Weights of a small transformer language model.
Training: a variant of Muon for these matrices, 798M tokens, 6086 steps.
MLP neurons of a small language model. Each row is named by its layer, matrix (up: input weights; down: output weights) and neuron, and shows model dimensions 32-127. Each number is 128 + 32 x the weight over its row's rms, rounded and kept within 0 to 255. Numbers have three digits each.
After each neuron's rows, "fires after" lists the tokens most often just before its 100 highest values on Wikipedia text that the model never trained on; "fires in" lists the words (lower case) most often at its 100 highest values on Wikipedia text that the model never trained on.

L5.up865:108128118188154157157182116133094155125142101175076145108185142172084172145159110137102109150167134082163203174121111073142103123088087094156121119151130151112173163112194141097142139143091118088130142170114124111108131149091139086082095115112068127129087089090106192141221109123093111147
L5.down865:174164104132131143129173142116077098032117142115145141142113129187061122101181123151114113143190147172075171112124098105094120106089128072129116182190101174084162149126134180170141070149127061159124180160134189142064146127172144152126084119171088143115116125129109151124118121087124134109
fires after: " the", " The", "ul", "W", "The"
fires in: "they", "should", "we", "women", "to", "can"

L4.up111:140078129098156105144050172072112174061060106141137084081101078136178131091136108166136115107134097080148123114109120119143111126158129148191135118103111192131148166121116140130121127108079118063162199101114100220135146124113077130182192120107079154131138114110170118129151139111142132116
L4.down111:132089095150189156125177128180080171122120225164179143130139102113094212117137094131101107165169163169160131138129109131158150102161122099126087132135143142128158122160175099167032133067107177130164113141091215082128160120136123136130080135114121117040098113105100053155147104163070114106
fires after: " the", "s", " his", " The", " S"
fires in: "first", "second", "also", "song"

L3.up874:131097144113090147112149140105136138143171129176048137088124139120101148144156149149137142127109138172118092129137130129107164135110128103147142090056121124177128093138125128098101160088123101162104072136196092134108187169091156116167085108146147089125173099159171129139128093097134095139
L3.down874:068131133144150069090104133112106156092108173097091124070111103137128152132069113159088120090144093133136157122154160108126148067178115177145170133184160127097148097174122198114200125119077134146085144116129132128152145094068158154071157129110125125078160150118115149081127082144189130123
fires after: "man", " Mar", " Man", " own", "ma", "ur"
fires in: "management", "mario", "manager", "of", "owned", "marine"

L2.up775:121101172112092161107076130143182140144156158125176119086158158133093109124130107160078149107112125151160068156109149152103122106096107136148146133157116160117145143097105175117123066098120134149143094153015124121073162148155168143117131103161168134172056132111123096131177180128091140091
L2.down775:162105120118138138166190109106150136111112112123099115134192163149167130130160148145166142152160057107092113127120089130110069164140137165067138207105157154141148140193150164088145113119127092111118142088156149108113121163096147086103107203159118088130135164154115079099058139138163096093
fires after: " the", " The", "ne", " per", "n", " Mo"
fires in: "they", "next", "magnitude"

L7.up128:148192107205227168146112111162133114120138124191116114156122148174113153114094118126119118141146124155129121119150107180163180123178092120142129089051150131130068106110154150164088154072100128110151119092033173162172137141080124101086135183115101206112087113094112138119165116120085163157
L7.down128:161138118181175161142122114119177187149133161138143138160133162083125198097183106108113108125153111146093152149114080128097116120108167110107097159165168157125162107132180116102072098127141175096157149119168133124104144132104127136149095121081059166109150147177188139095168151093150145139
fires after: " the", " in", " of", "er", " Lo", " The"
fires in: "first", "northern", "north", "south", "southern", "new"

L7.up288:133127152150135099138112121116156115171103149153123117149127140169127166124072142187150071114132133108097151101122150157153156131095140157159135159134127126177112099124156147139143082216091143147101167118147100162044108112093159110125134149139157147133144137135069129108161085144191200163
L7.down288:114088129117134077180130131136161156143066151141089163141094096165144126128035148089112131134154175089106129066137118176156079180082143110136155155147076108157138089089129111130103094143150068097133170138131154168150141069211129152110134102135111142071152102095109072139148153153128160064
fires after: ".", "|", ",", "-", " ch"
fires in: "it", "3", "its"

L3.up934:144141118155130120136130141156079143131132138103089167109071158160161086115153157144123112167212095026127105143142155097110115129097158140149055164137185144137117076085169152121117107196075128145188108145143140134162075100159175092080141186130096140136090162072133132089074152121102102135
L3.down934:120128102133153189058119124155148163145110104133170148149062086162116146138170159139122127136130115092106150128126095138171124119115122108130144127110155107186106120119200066122106096116118146156110196127098035168122160105185090130128107195141141164144119064102124110129161034076132110186
fires after: " the", " The", "er", "ter", "ar", "The"
fires in: "there", "sierra", "therefore", "puerto"

L6.up582:136081146144107141126091146079165124115121120165131162114141129073169093096108172098103066105099137106035120101133108121120121159187096149137184083143094089087156148128091073108115144113150140133158085123080126140192145153087126097175164078111117170078188178101096170154125201106148157157
L6.down582:137158164189097094091148181083131113123055220148083110134119152121109125135111108105137097142084108174141087130168098131089136127087157074119125121200137155151145116136110127112066126097141166183145093103185169128113205164141109125136115154138161196087069123124048157099116169125125103072
fires after: "'", "ine", " of", " Russia", " by", " and"
fires in: "their", "s", "chinese", "his", "russian"

L2.up259:132115121128159112138117146091177111131141127127094130107196071125111123154118150143165064172164124143138108115068137143139089150127086119140101138123105164220038086130113112154093134081141121131146072090171141188125094116147040138101145109143146188074156124083114166087212123115138136114
L2.down259:136145107106134086124103115139118085124135126100135135099139109103117134138109116141089074136135152135118145161060150154126093136137088115163131152144122129239092110225180156185097083120127178133128078139111163155130100122111034080102114095148116184098135176082075227117094133148181124107
fires after: " on", " in", " from", " On", "In", " of"
fires in: "the"

L2.up734:128141202202096151127145096086134121119135089135118176147148161147089084154174126146131119101104171103198147152136048100096102113113096151210089100134116187144126144104097089156131106127143114092104132116043066152132138139119111082096116124140138141132109131076077154138055098129148151080
L2.down734:169118119095138181098124134123064119111126154120141114134129124145101142130106085093083158123111112180080158143131127124198169119145090106115151100134124112140171123087175159082140110203145077054165132125119146142170132118072176112085131138075114141147155142073130180148189124097114097136
fires after: " the", " for", " w", " as", " W", ","
fires in: "it", "them", "forces", "they", "wizard"

L4.up396:130122125143147113099122097076124177103144116118094154112129144111149101114050110118121053169153152167149132160109145119115165091094144161124151183050079104136098103147077141132125137087204167148123112131186167136092120195081121127148149096141143104128112123078098102164112123108123128151
L4.down396:150085141091172194147111113103093160136137079125131133144162086117114122128127149084144114052127149106075096148142092107142132125120148069149105121147142101118047122147059095095089143116112107108135089090182172173102177079112079182101206092123164109103112113103134167124162122186109084152
fires after: "'", ".", "im", " William"
fires in: "s", "his", "ultimately", "williams"

L3.up302:170093157111121196157134132183096161096152112105097103130182131152167100163105129151142108142129086162119193143181148107131133094128081137065067133092074105125112146087136099168141129092119175079115103142155142117137158096154136137118107125147166125088130084072123152145158181094077104057
L3.down302:115132159179111055125164167125102107118082082132185116173114148112110176093174070155125173133149147177166112161114108164158169158114158062168123142127168146158184185106113104129084076126143047128090073117129092130146093127113140114065125113156126095134053125168125104108096155148104138152
fires after: " the", " The", "th", "The"
fires in: "there", "they", "although", "them", "therefore"

L3.up59:160114076122080103086130198110085096174132109117108096130109141120078103114105130104111032155138098110125127121141199147112147187120125155135122129104161171209096136130170138162105153121091151071125095077125109153131142163133146133110170158118071104134150117108052084140084186129193118095
L3.down59:146189157094106158152118115165136059091108176129140145177176164114168144121115153127139130131090166104135187161109108126118114126124126140109129164138109079077106191171153125114087064090142162187124107111108114129142165076150091094171101058090110113140140165062124170033118171093108136104
fires after: ".", "|", " &"
fires in: "the", "they", "these"